{
  "intermediate_size": 768,
  "norm": "rmsnorm",
  "norm_place": "pre",
  "positions": "rope",
  "init_std_qkv": 0.0227,
  "init_std_down": 0.0,
  "optimizer": "adamw",
  "learning_rate": 0.00135,
  "beta1": 0.9,
  "beta2": 0.95,
  "max_seq_len": 256,
  "doc_mask": false,
  "max_steps": 4738
}
MLP neurons of a small language model. Each row is named by its layer, matrix (down: output weights) and neuron, and shows model dimensions 256-383. Each number is 128 + 32 x the weight over its row's rms, rounded and kept within 0 to 255. Numbers have three digits each. A neuron's up and down rows have the sign that makes its largest values positive.
A block is one neuron, or neurons of one layer that tend to fire together. Before each block is what it responds to, as a language model described it from the Wikipedia text at the highest values.

Description: Pipe separators in Wikipedia table header rows (| Year | Album details |, | Party |); also word-final pieces completing pre-noun adjectives or participles (prop-osed, disconn-ected, near-by).
L5.down17:167157165119161097075112089128149114145169111147136188105152144114119140116188154130151145115136146194098134063095137161131103117188155164100125107130100168173121170174109058132107093172109126133141108131141153137129104157132122215114197126117101078167188167114156122203127150091144106084161137168136114084138184135119109123130140127145157133113160078130195162130030114083135142119083
L5.down59:153116086106101173081156119134141158126102159129141144136146137111082088163171142096161163148113141203127091138127081103094137114043135122121105128130155072094113138112105126125082127104128159149109153108110142092142151143040091109189142099100156111102100160109093082175150107060082100116139152130149109130121074075123178120110198169130126127080149120107126098161112119103112108119191
L5.down169:159088170117111116110053140121105155143111097161118163080119128105105140135109114110136154100146151147155135110158159090067169094126088110163118101096120107136151138174094185131089126134134108131126193185118110125170160096110091089154163116196136117123179074097090151111157195130187140175149137137074096106135105121090137097135099096157123130157182138159146138157080093132190144162124
L5.down200:134131099156138122110125067185136185095127136155107149170108080142162140113165070130108105121110156114177154119148087107128109083078159129124170111123086149082144123139129099196063142116120115154152133114150152171072145089084111086115134168119123113088146038155133114163126113047105162179125108128151078109110103106094143159137119143113113038130110150216111149116102152129118155143096
L5.down267:079039102068155109086057101120101097174148173097125176108133147090193154141126093147111160126128153139116177214137161144200128167099118159094156113110169122121151153122124136177070191145142080114170142115131051128132082087115173127079069136122098140150101160113153165169121153108161147093120182103099155141168168103132049113123148112107094146089116189148098201112131085144140136134143
L5.down323:137165117117155131068133152115105127142119124148079149090127133072113155110099148111147146106144126103154113095155167107086139105128175164121158161142095110159126142154154147118182087134109172109120097142100189129185140172098147110093102079045121152148111155139143098167137111200123079114163114142176145103092172122124103114105159068100167153147131109156134136098086120178018140172076
L5.down325:096099116131069109152155104134127090069151177105122178128121152129099093158140085107093087103040119148175174204096152072168133171143128108136064162100142103113104193145126132142065115152139148119138117126101118164109130139113090143106124161122119144100111135132168206108189080122146139109142174110150106141055130093118140104117098101157085081164109123140108078100061114196177105168163
L5.down337:067193152131185149167153104117122138130090160099109099159118196105112061102123146125147111101102095136081098128147138145130120143127191193164098117128118128173105181140112131185128180147148152098121212187158125149134132085173094154117120092138110085080055155136101100132113119151170100123158141071136141170080089108157097165097118093125149128124136165126156115160155132129089143141188
L5.down372:092179165122111125120107142154122146110121114141104139038116129165172107093111122064121109127202161142127125135159151109096100182159135135193112092103080152163135136137192123122119161155160162125077122135114087107101140157156151122147163093142199154196119164145062036063102133137113123137142115127066173084177144141164120162185148138148088097085181080189047122174096114108107154095081
L5.down409:109125163148112085099175132168115086114203124145090111088137123107118086101147067092127121121057115144146102146147090095154151093112130149114121129184132131122144161161121136116160095186122088152139131105153116138151095155134104155121132117072117150140125103113093196091073102119111186165144130145107150097153165085112119130133127109113117082195176156153183176135085091136080077150078
L5.down414:127129151136156113101149136118126150202082095171141088197083112199117142188161099114157139180107145151211132212157136161141149109170144125126171105204104156150168123108096070155148162197099149138134142070106117102127126151119110122120199154178070128134143094095124112118102077111137133082127161134142127106113144055135168144113133093116099115139141152119159132087119118101113148192111
L5.down417:128136153118089099082133099124157138125163131156095173076180105133144132200141081135128077135083133086133115105120058135095089128117109108104144100167114084174125085111131123143118120102124195150139101156046092143153182132141165131189144099146088155147075132119170189132119116114213095132105082130164126113173140120069080128120088143122104072126189160155090178112101176106077085149060
L5.down475:108177069130079104110195114102120128089119176164117117117144111157131216154164127077117131150134163128148134069106122140104098151129135119124086158115157109119147100154130149169119113149126163132117130088111078166099097106126161149106191102108139134064176097140131154136123176101098097136151110091149131062113085136127082051110167192144103162114095127163094144100121130121126156101106
L5.down481:155130141145091133131152151102170144162134141125080149139136067163073142097129112138156159169134132068133169059148118105171102177154105150163136138158097161128113115142137136122106137128109150143121134152183156114133147104112137159061123152200104142118173060159123105100074143156086137183117156096143065138105132100106115093155125135087147119063145138114098178118143120132144132088112
L5.down528:137209150111150130160152134075132139137073086087111134122139068125089115105158077112122125128142133201188148056172121138149085149098123112144089068172077142166107113126130153146105130159198105091107157201153093174092149146148120118042142180102113098109162092150079143107175119117123150181174103141136096127113183179151123109121194126089149196129160214069137129137076112113106118154122
L5.down735:151130116188116163104143112118156106085060128147158141120116116146111066105175166082101070157130160148092148028090096102117143162111131077111105173112128124069080194142160172179182087125178145169097115134157089161080106115079125122137099171122139153097196115096058123162103151160157136163135174129127113080112123124116137139057126153072096077171124165179088169091108121156126092150171

Description: Past-participle words or their final pieces after was/is/were/be in passive constructions, such as shown, described, activated, seen, available.
L6.down116:170140087155142092132188122130168129107107123190136150132066163136197095154058103134146110183133105115139140139088165051171137160141130156121157093160091121103098100157112096203073130166114162081162086149134143153174133176089133137155137181171151153155124111117146124125099123074077187120105164155147149139156109140155112152083173106084130125105079166175114170094126085057115102118139

Description: Fires on subject pronouns that begin a clause in biographies, such as he, she, I, who, and on look-alike pieces like he in hesitates or she in shell.
L6.down160:142119178103123109179137130087153133118113168075126101114103152112067157101139091162122130150113157072116133105205092139125155131071143127173196081120124143139072129085120140110100079085111071137143136092164069088144155171150128090162098132063085075160106129095131121071139146137103095138138153111107091189124141140100109221147139108146121067083071162167102176146133066144152160153111

Description: Final word pieces that finish a split word, especially -ly in intensifying adverbs (highly, severely, lightly), plus "rather", "more", "much".
L6.down463:152116112149110151148134130078120056095130103126119146129132059115176126120147052091116130116110125128157085054070173084177094153127166099121149163118114085114075120210105166100163136047146106087133193091155133146111120143150120096155086115136146127110026085125132145158184148108146098122205090095088115172112152137105155134073109141125163109121121091110173122133141124130143128131061

Description: Adverbs, chiefly the -ly suffix piece ending a split word (structurally, formally, highly, newly), plus words like not, only, also, least, often, and sentence-initial However.
L5.down91:094132095161104114164157076108109127150166141162164099179107140146108129127148164152092104122121176170089093105099090116123128151110142049114100118059210140100122187116204142132101117130117073130142105120168161125174185090149146088173129158111118154163136142115120116140110165129133158157109094133108131135097114109094163114158125120110086133126186134164120194179096198151088164133120
L5.down153:125155113179122185109131173101090103170132169152114121182136145165203081148133142112074141080162151110098137136132153047178111133135132148121139132118117140132129089140148128071134109101157078193121104086135116119113137167119079136120192138188116181120150140159150156166149168158116132079139141095100104124085158137168116121173072121147179159105155108126139141125115095147190111146073
L5.down187:132115163168168153124150149085188072166129109137114147111127134111136124126112152117122116033073165068085185245144195155133164114170158130082108153125174168111125127149234115124071115095080126163138122170086186116137115138150134115128147144121073125174103136127178064064124047094131103123146173110074160091077122149107108084190104121124129166108107182097123117166102066110161164149096
L5.down399:122219127146135141174193153153125121121128125174182143142123172145171127082118088184176116102182164178114168082157135114180139120127157047155110125128110130120097150125072165157100155083173158096090118127105157124145181179095153136091100121055065132139150147150113111113128158083126107174137087131121102064135149098136115083081168136093126144087132156071113134075098166094110078118178
L5.down436:079132049126126131142129156138156146162087091137101106134117118157123134083144151103162138155158151140102141034180173051115054112143135141097075132113138139112133123147135152202144174044119131120121142088109109134093115132116121107159123144137169134156109144138116132155132150099122121133121142135110141131111123075167103119087086135160134185128143122141150146118165106195145112124168
L5.down494:086200123137182126081162125140138147099168131102123080143161118185137147087114051142136119115144101154129164190147104119172082162176170151155152117149195087077151134177134098098060148110122181085122122117157043166140165123090182072162110071126163122084057096140123099138097138143141155100178114157130103120099189121160086158127118094143186095112126082169145146092135122086175096074116
L5.down518:128117140126139160140082156148112118115173120129107154097183090102148151106144143128157160097102058093167116065096170099144112170142162091135159159155118137124120153090108123095062063013159179121156133174107130134124166106126160134152090112148092079166081077149145102143147144082088120137089101154099087083109087201174129118116143135060201166131146164116132086132121176124123108159105
L5.down527:185120139092156079128115123143130135212144115133113136160160188100105095140119149153166147132102127144146122104140176131133100101151112172191091165061103172134162076114164157155105090121103132133144078112124132148081170129093138127145111119130111159098092157169111136159132157114088082095146122128136121172146159116101127107178067132130158135108081123160144181102138151160096087136149
L5.down529:145138098121118143130162129129173122136134158139116119138130126099077125112100136150095115125163155063106105168120175142183130172134118090078101089120091135099123147159145106123135188172117139107154145124157141202120121138130138128185164125117167150162149113101097093145088147174151154118054132169091181115116126147112077131082092143139185119108114069092131143064125079131109165156125
L5.down538:116102155151188125109160153128134128105171067171081135107179100116126088109145125084171130117111153083099109108146122092176120139079151125104153135156156162105134147162179155048147155124154117102163123101072142161091092130098111147151139105104137138169092129188157087134149127158091117163135100187131122160118207123107109149115105128080130148129068141117151130147172133169133120163132
L5.down558:083183122121191062109112112139199150096145061156086109074181122131076110106112151143117097146124140151148106070161148146110137135086150117203099149102160093106150150118145145118096117149114123126140131125156149134100102154118153088165116078158096153126137138109092100171079061122060118174106133172187131123159128093077092117149114146128115079158207122104185078160137133115170185148099
L5.down562:131100080194098134163135146098169168150042148129185103139097069136153102145145124083123173142164086171106202035154145110141057164146100100147149110126102172081093177131120145052138031184127149117137122129133102124124161069093191147076176131137144099167092085149155104117101068146081105115091106173132146143116108146137153103050129140100121135142168142121119133103095101102175089158084
L5.down575:128123131159137184109065120107083231137156113157135089159162157131096175099124106125094117150137088108105154172125157109140083114143111084107121167166137169086127125124141135113149094080129066150178140092158122170072143156052128123079158107131098126143148146118112153143125058136094181120141119101162192137175134108060112100123134097100106105167095133117167122099151090148136096169130
L5.down632:117105168121143118128119162120138116130150107140142115047129123091184093116162111123128140074130072178124151213123197136077155127221132103074133108136199078142165180145169099149126130168160105114183106125177147146157092133104179159177118113130162146162095176129086123096168153133107124112112149175107145126171117163110120146121082099146116107146103127143111173093104140159098101125050
L5.down634:144155134141090117083157146147148139115131069116130108098131097110147078107202115166157098112239173158087125058114094125198080146061176142091154098118174144111166135130073136111145167157184157112137133171215123125114131137154154150155136129135118130143123128137120092111133160100140144150150106104131142095119161148106110189090105091110144137181077103161136214130100062146118167145111
L5.down680:134140182078108211140115161105068201156135173139135104188088101140144175083086137108130147168116103142169140125184134118134141078116162187124136144093093154096146096148122128126132179112212118124144074120068080156115130135108159109093107098040099091112124158145148153150155145143067097156134149110154210138144147075182157140094146171128108104183160073135151103161165127078113181182123

Description: Past participle verbs or their final suffix piece (ed, ated, en), mostly in passives after was/is/been, e.g. "was foil-ed", "undert-aken", "been published".
L5.down2:120154077117131116160091153087103168117140097088116140214174152126130162114139138164165107134124120062093101141138146185150123122065152101140097142160164160135086118086137089148101146174131154133173140105156071145183097099130120058120089145099094141137133134115108118151040139164127059124077101154123146129107091169133075136109120111164172094159158112130077074077087189077157122141099
L5.down31:119083162144121100095137136108149105119102141139118132155158146092147122135131134139174142132131140129146108135150106139064141129115162115129145162150122107146145200093122151195105100141136106139157142124109102104177088123140105146132142142090128130182112149136121152162107141155103148085097088148107138144075056129135093102067150084140117123180111148138193109111124102158076117161107
L5.down53:103084048110117109077169156103120121091130100125159174154128184120108099139133142198127122156081088098158100140150127141127130127142187147163110130161120167112136135132204128108158168080171112155104110122163143085123148136115115129079133159161123167158121110127121139169128153130132165135078140167124132149158150168122089134109131091069128172069137133082107168103155096129069067120144
L5.down76:148133120160149139129081138138150140109076110139135153125080182176123152133145100085102154119119112123101098180110099130128123117115111200168135109155141136109147125097148194195107145150096116145145122160132188142158130118116139183123115149127098132080153137127172171142125139153114131088115091094160145173132107108167088158059121146146092098080232124138126170156148087139158101138124
L5.down119:106139051145101115143143110137114096169120182086140136100116146164149117131144123152115078115082151093131142143148081153139082100145134162143181127146161099129087091097157191114101110152136106170166135103113139151087104152136129102145164116108125098180066111071149151083126135125133112080158120142133084115113095177103095155111206113184076129159131138188100138111138096087167158155145
L5.down209:156114076169145192138129190080159110110121148109109073104130124153119144079117144125152069121202136149134144108083130149113141063116122130143138148153136107174155172204113119170158177089156144107110156111160105140171135124075082119148100163112179190111139145115145136119107180096149119142114099180175112142161096137121104174093101141121124197164081179118126125161137144123088098121170
L5.down239:133120133144123105167096110147105094120170095105131173138031157126094111097118146180162068194104157096147162110154165194100099117130164092136059107139113017087129176128121135088169183173143124118146163167085125122160116163153127111089107173142119148112156148145098145104130179146076167097134101126110088127059131087120106093116067142151130077146117150093080185177190098138149130146110
L5.down364:085081180151136108087197159123178138133106168126104154155105049151099130172131129129147108090131163134092162161161126119117156135154151131106091100135068138132056148109116135148149109098096088119100176123146066178150139126128101230179155113082096135148130107159155140133139129162124113125142097077080161088114120084130151181109109144153158107121104135137098110241139133139095136167128
L5.down376:153132156127128141166124130146109127102137126136164151095149109099104183161142179131091111185194153130083152171091085140135141108151117141099150123119164078148165143134104136135135167086124137100129123106122123160095093046174133165203127141181123102150154166142133043125060128174071143102095095150095114109139058113173051098149143136189077144134141122130151143147152140102095140144083
L5.down428:110179120141193122138183146136152122130126173120137115204147145119142149117088129106114099087158081077137120108059101181121126136111167135115166197127154149086143149133127104123133122160107147133096119158136102153075167174142120096086070186145119136146138113098087163156096126168177132126131125202171112072115133132120113074151112151111104122130123144139089112117122129176092134115070
L5.down577:162078138179116091115191146089080124110174100164145155166167093162105119086160144132167139087181174079147151190149108130128088077146142069205111084092100162082153166122085146142190100137132130095161143087110102116158121113133151143114151124112146104108105137085165119118112076113078105103181133143084137112166138107114134105097131149139114137090110152114133117118064116076122147168160
L5.down588:164110121101133196142126145099146131105121115180182097134146124134118118117114102059140116156119129221108139144147131082124142141137129129118105098147087165147110132106124114130149155103128095151074135088100101083101127105095189131150132139139198142144138132156114181097119058214106156097131155114108135085120119068173166148097087158179119154131101158158150164089090211189134135103187
L5.down593:094167124123128153113151088086118085109157091175133118178155182106110113140127144146142135126146144136113096074137170158120199164110121147104144180123090151112109136118183155089144151102159195101201165147157108174141142143092179092095109135149082170079111112105129141125069204170164156118131129174121154140147136155174116217155154130093089119173099172144153139217141065172153159137169
L5.down598:112114099161143108141179098176139118086130125129092124168107146124168076004134161135164114120114145163171148145086154056092127074167160118130122127114080116135167129136111112168146102085071066140072125062162101096200119127113074121077156115150091133077165117091138111134195111135140096108068118091118171191154167072121156163122164100128121204156125141090124147084071058139122129175109
L5.down611:156084150130146087144122115104102124118124151147120152132154154164111117136160147168110066102077166132123088111088071105128104159148107122108136155164156102094192150110130151067125118170169174144154140112122143115180121142156093146135150132179160182136134147133125132166071144138115101056127088211118125127075089143120173131114133120156124104145063152050148163116146131127130150144129
L5.down742:090118104128172146083107118152040128039138117098167190115139150132105083143141086128133190135121175123114141117171101121110091111114159045109128164101110176102139134098138082085094106145107118098161147115094161135093089157107159125163114154128171143086118199116143141103110128118142130166134157087109155078096102165101163107103129115165144158054101109127154172134157140098151105114107

Description: Third-person pronouns he/she (and who) starting a clause about a person, mostly in biographies, e.g. "He later joined", "She was captain"; also stray he/hi word pieces.
L5.down32:093086119167132099174105126117147149113161164141127144129133096153114089094144167099103155086127127123133135170137127145095183159188127180111084125132150152147112084093101135193146105104160114089152126144124146138140126143144198132145160165091127152171173107115054120136119122123142166108109051072096119056099138113162116120071140135105076065082145117106155108103106143124133110160127
L5.down42:125098126171171156170131057162249099126136135099134162111110128125084127145149164149119130174141176076105147103133143141138123118164104101158153113067109127104120147147045127134120160112142113167130125090160165187194110116138105119133142177109122158094137093118132154107138146119149116105132130147126163151108090065190127131120129111142110107099129121105139147192095129157143116127120
L5.down81:120106119148171119108094077119159091123159054151056163140099161120147131159126120097128132110194159148194097139114102100148078113125113103136132175130113100160111184129169105172100150151118170104089128105208129161144122120104158106118191100138138167148140124116139128096078076113092125105095077129117106173066104109102162170110149088174148137060113139137200104102097082124146110093125
L5.down92:121124132121101143097082111105078120113149145164116094149165136152117115122108162077170086164122168132168103119164052125125084110118091128160138162115136103098117125134106158094161139081151095143203139103127163104121156160089126161163128087080061063117163107171142136142135160151172150126117176151102149128066044060083162187112116148109124105155105113126102159101060129167131112086116
L5.down254:135061068100188143084108178130161156106146178133104191170121134138144070090113111152077173133136111069098165150161153183120093111110111113170128083081174181138126107165072104137146101138114143097239141125124087129092079115085117167129115086123169132095117143144165082115150151131091113120145126196147152069144159150109097118126062115130125129117150123094201120156118134198139079120156
L5.down293:107138112154140174187054146133147105191076167126123134195149135189166116162140161149103157104118128114089109112124149152128179095122110147107195140116108049160114112111111175201117111119105126149182132115126118196101150125126142142081111139095113107144109140161124109106102161096142159080121080092137121096055149153135139121139184163106109121111116095128143165149151159129152169094161
L5.down339:146135109127081151127115105121091146117161096113139111159160131132116116153066155147140162119147098119110128167188087106138202128096134125152080121134119114140163140153080166133118113203127123095153150119123184109098129108105141103077099094078106145107175090154139118105154122088093123123120138124117172076095133145098111136133112118150104117119039140143056124064096148118064160148087
L5.down458:113148136133109142132180134105099120096138187137148104098125179072143080111125093143121140139108131149119122145114067117148093091092113143120133144117119167134152163113129072107106161101132120182146123083102121158111135125118120112140105017189125080098098171115096139131080176087100177135150095116125124183083149105186092152135159094164095097111139088183114124146128083153088101045099
L5.down465:194096088148143148167118200111125090074164084086088153125181117119109142165110064147115164194112107119156099121108106159093121103129043100121104117138103148127103051148147138138158150113124136087152104121099154130149116134156156190126094135154139158091107103181149162124156157088163070157155110133148124243136134112107147150159099053071102142094044118130160122140127177155136116157184
L5.down520:163163117083108118125145133072126094130126168153097146104182093117052167126186148144117172113117137166095096093185129071144093136140138101136189160125156129103140091107101131086141089168183091120138142156165099171129127115141117148147124105093088136140088118130153204132110205093090144100188159174138107187089131107101108152167168115107067107150102081187183104146157113126147131118101
L5.down530:137169139138136131144176113135163117145098145106074175170151149136166206094129164188154128130102071120062115179127136170131163151125167106122067150076157145171115120136127173197133129110152046159070160151136077161120133165138122117129131077086119083122161082151134149155129106109119178083183123124135160082049101125138087134113091149154136125111095162146080088114132110151078095098183
L5.down533:144137160131096120148148148182175085143097134119202133127101087143141151127128081089091112141137145080125155190136166135111159150150175152130136125124105093165076126123126140146101078127090115104155128108128131126161103163122086136063167137114121064147108097103129150086108123167081166087160140165101106147170104079108092200122115159097134097195104122113170105166137160162101149098172
L5.down553:178167153122089105159134127153083111155107178114090174100120147146142128078100087157127115138140136109137118124111093094176126103121094145120197158069151148114134125065095145148161187132188149169219109130118129125112094087157086065110072109145131093120167158141172128081071109144140109222140143140091103163094124174110138140164114084136144127090108116123111132139084009147162092092160
L5.down668:165111197132097138110161154139198149180115126131089089170156159116149130117070145102096137175153107072147074187092151109140154069148123156158105131204140120131148119177120138155145139118103127146086106132165138168073126182159115144125184178109140116144156133139161192147187140090099135175113136082135134173093071105134109111214145135121141128117086143103103163139127090171107157113145
L5.down714:114144161140168108121131116183128121121120154118078181106113148140207122083146108142118178133176109105110108130107109059188193163094103094154161121126087116116172118115115127140165164160174114100083074135130125170148107165101108124089156126111209132138124177145171145112066133123106119085108114104114156141170104114095102112141166111136095158115116138092100072121105126156127104165141
L5.down755:165115124099159153104100175153089141189131144097101147092100120144084155205098134123140150080132105117202078178100072097082154123110118162152123029123132119097146080109107139099150124180093121164162150136101118115143122123092137096164199096135123106130095105095081096128151146140114115178080124129156121181100197122144123072104130114074154111157122126113187127095027073065079124134146

Description: Endings of split adverbs and degree words, such as relat-ively, al-most, r-ather, qu-ite, tog-ether, plus whole words like more, most and However.
L2.down23:097157141143081105123126097100116143126152050126094132127127123121131107128140159176073160132153085229136110087101066120149127130142125089130117123095186162140159122128182170097094149098089117113108131115130141118099123141147159118130125114136154108124134138124135148115167098106126151160141126121110141086116072142112135121118107182127105118094097177144151065051079166159148149154126
L2.down51:117127058157166135114108090103087125125145087144127126180113142117099151114104160113130102060138124093140141119121153167083109158122133090114130135084165168089083125152180118133128109104163140118096147092111143139093091146153116133114159139124163150164134141118142089159090178098192153164108159141204133091120090125122072125103080090143159142119107127127150186142093169127114110163135
L2.down517:110119120122071098176096119128141124076190121185113144113091125161097118113164143133145152111095158113156151151136142102142133160114091177122110099037157159096118163144140127169086122164127082117058146154160149145104142164148125171162119133102163168130143105100134110119114105134161110082117137119090134157167073136119072164087096106099090128105074091080146104189099107127095155134153
L2.down580:110130161089079100097145112133104130169129104165139041202118138089115106139136094153118108118158148154132154137149189100111150166119090142139101104124149106134158079112085116136091111146151195168149159125103153130161124113095175130113160189102206137076113103149106131191170082113115105163152130085076131137185092124150142099124143169115173145133151178105129105082112099180150110141199

Description: Mainly the word early before times or nouns (early December, early summer, early career); weakly, closing == of section headings and mid-word pieces.
L2.down54:100121131182162129099161133100121078041127119112168167117133128137087052153119159176130163127102170090087128053141091112121137126070079080103181147154101130139163124200164161113116068092122116130147166166062116129074099137126109092121126079121093127136136133132139076203165083198078097121136112169163096134149169156147149114085157165133111086116095151119146131114196068113182134091064
L2.down222:130144133156123120170146123172090139175075179113165120120161140118123126094126067088187099084111098140148155080120102089130166087136105060125132122105121195132150116119118143118128110141180106134176143139100125107108096134110128132101086133115112115109103077150082152068135128081201172149123095181162111167160118130136165094121121133059160095141169145127120137118086142094176135105103
L2.down280:157186133144112162133121157130116132047126146146189149145176112109112151103159082111158072090111055145157030183191162087125187082204122044119160102121195112131087130164101139108131131109121098182160133161108156159120120118125103128089082161119166117076161169132152168153182156149115139129171090114083169158090176128134141189140133115144110062115076179097144128148103144134121131138113
L2.down623:109076106069114130137090152136165116111088076155124216080136099107154110184092135140176210155166135100133154130091151125157127113169170113049137130131137111152141140172145114065141101162133122140184131036124064154142055163173156150138161105105150137181125113100133145074152188174110110146163096093182140064130087184128093074146155124184104126091119142075113101166110112056148142139135

Description: Final word pieces that complete an adjective or participle just before a noun, especially comparatives like young-er, small-er, larg-er, bet-ter, also adequ-ate, excell-ent, delay-ed.
L6.down419:116144079207092125109124132167096089145088100164091078123134111099151136172105061121117141143172163098099152093151077141086121175106127098156016207175069061138120158138158147157139118123179125145116143107125124138137149089118197136064150100126166121153167126171128095069101110059108110086117128114134144136118126116140135184109163132132082118135095136109124156153134130168137189156172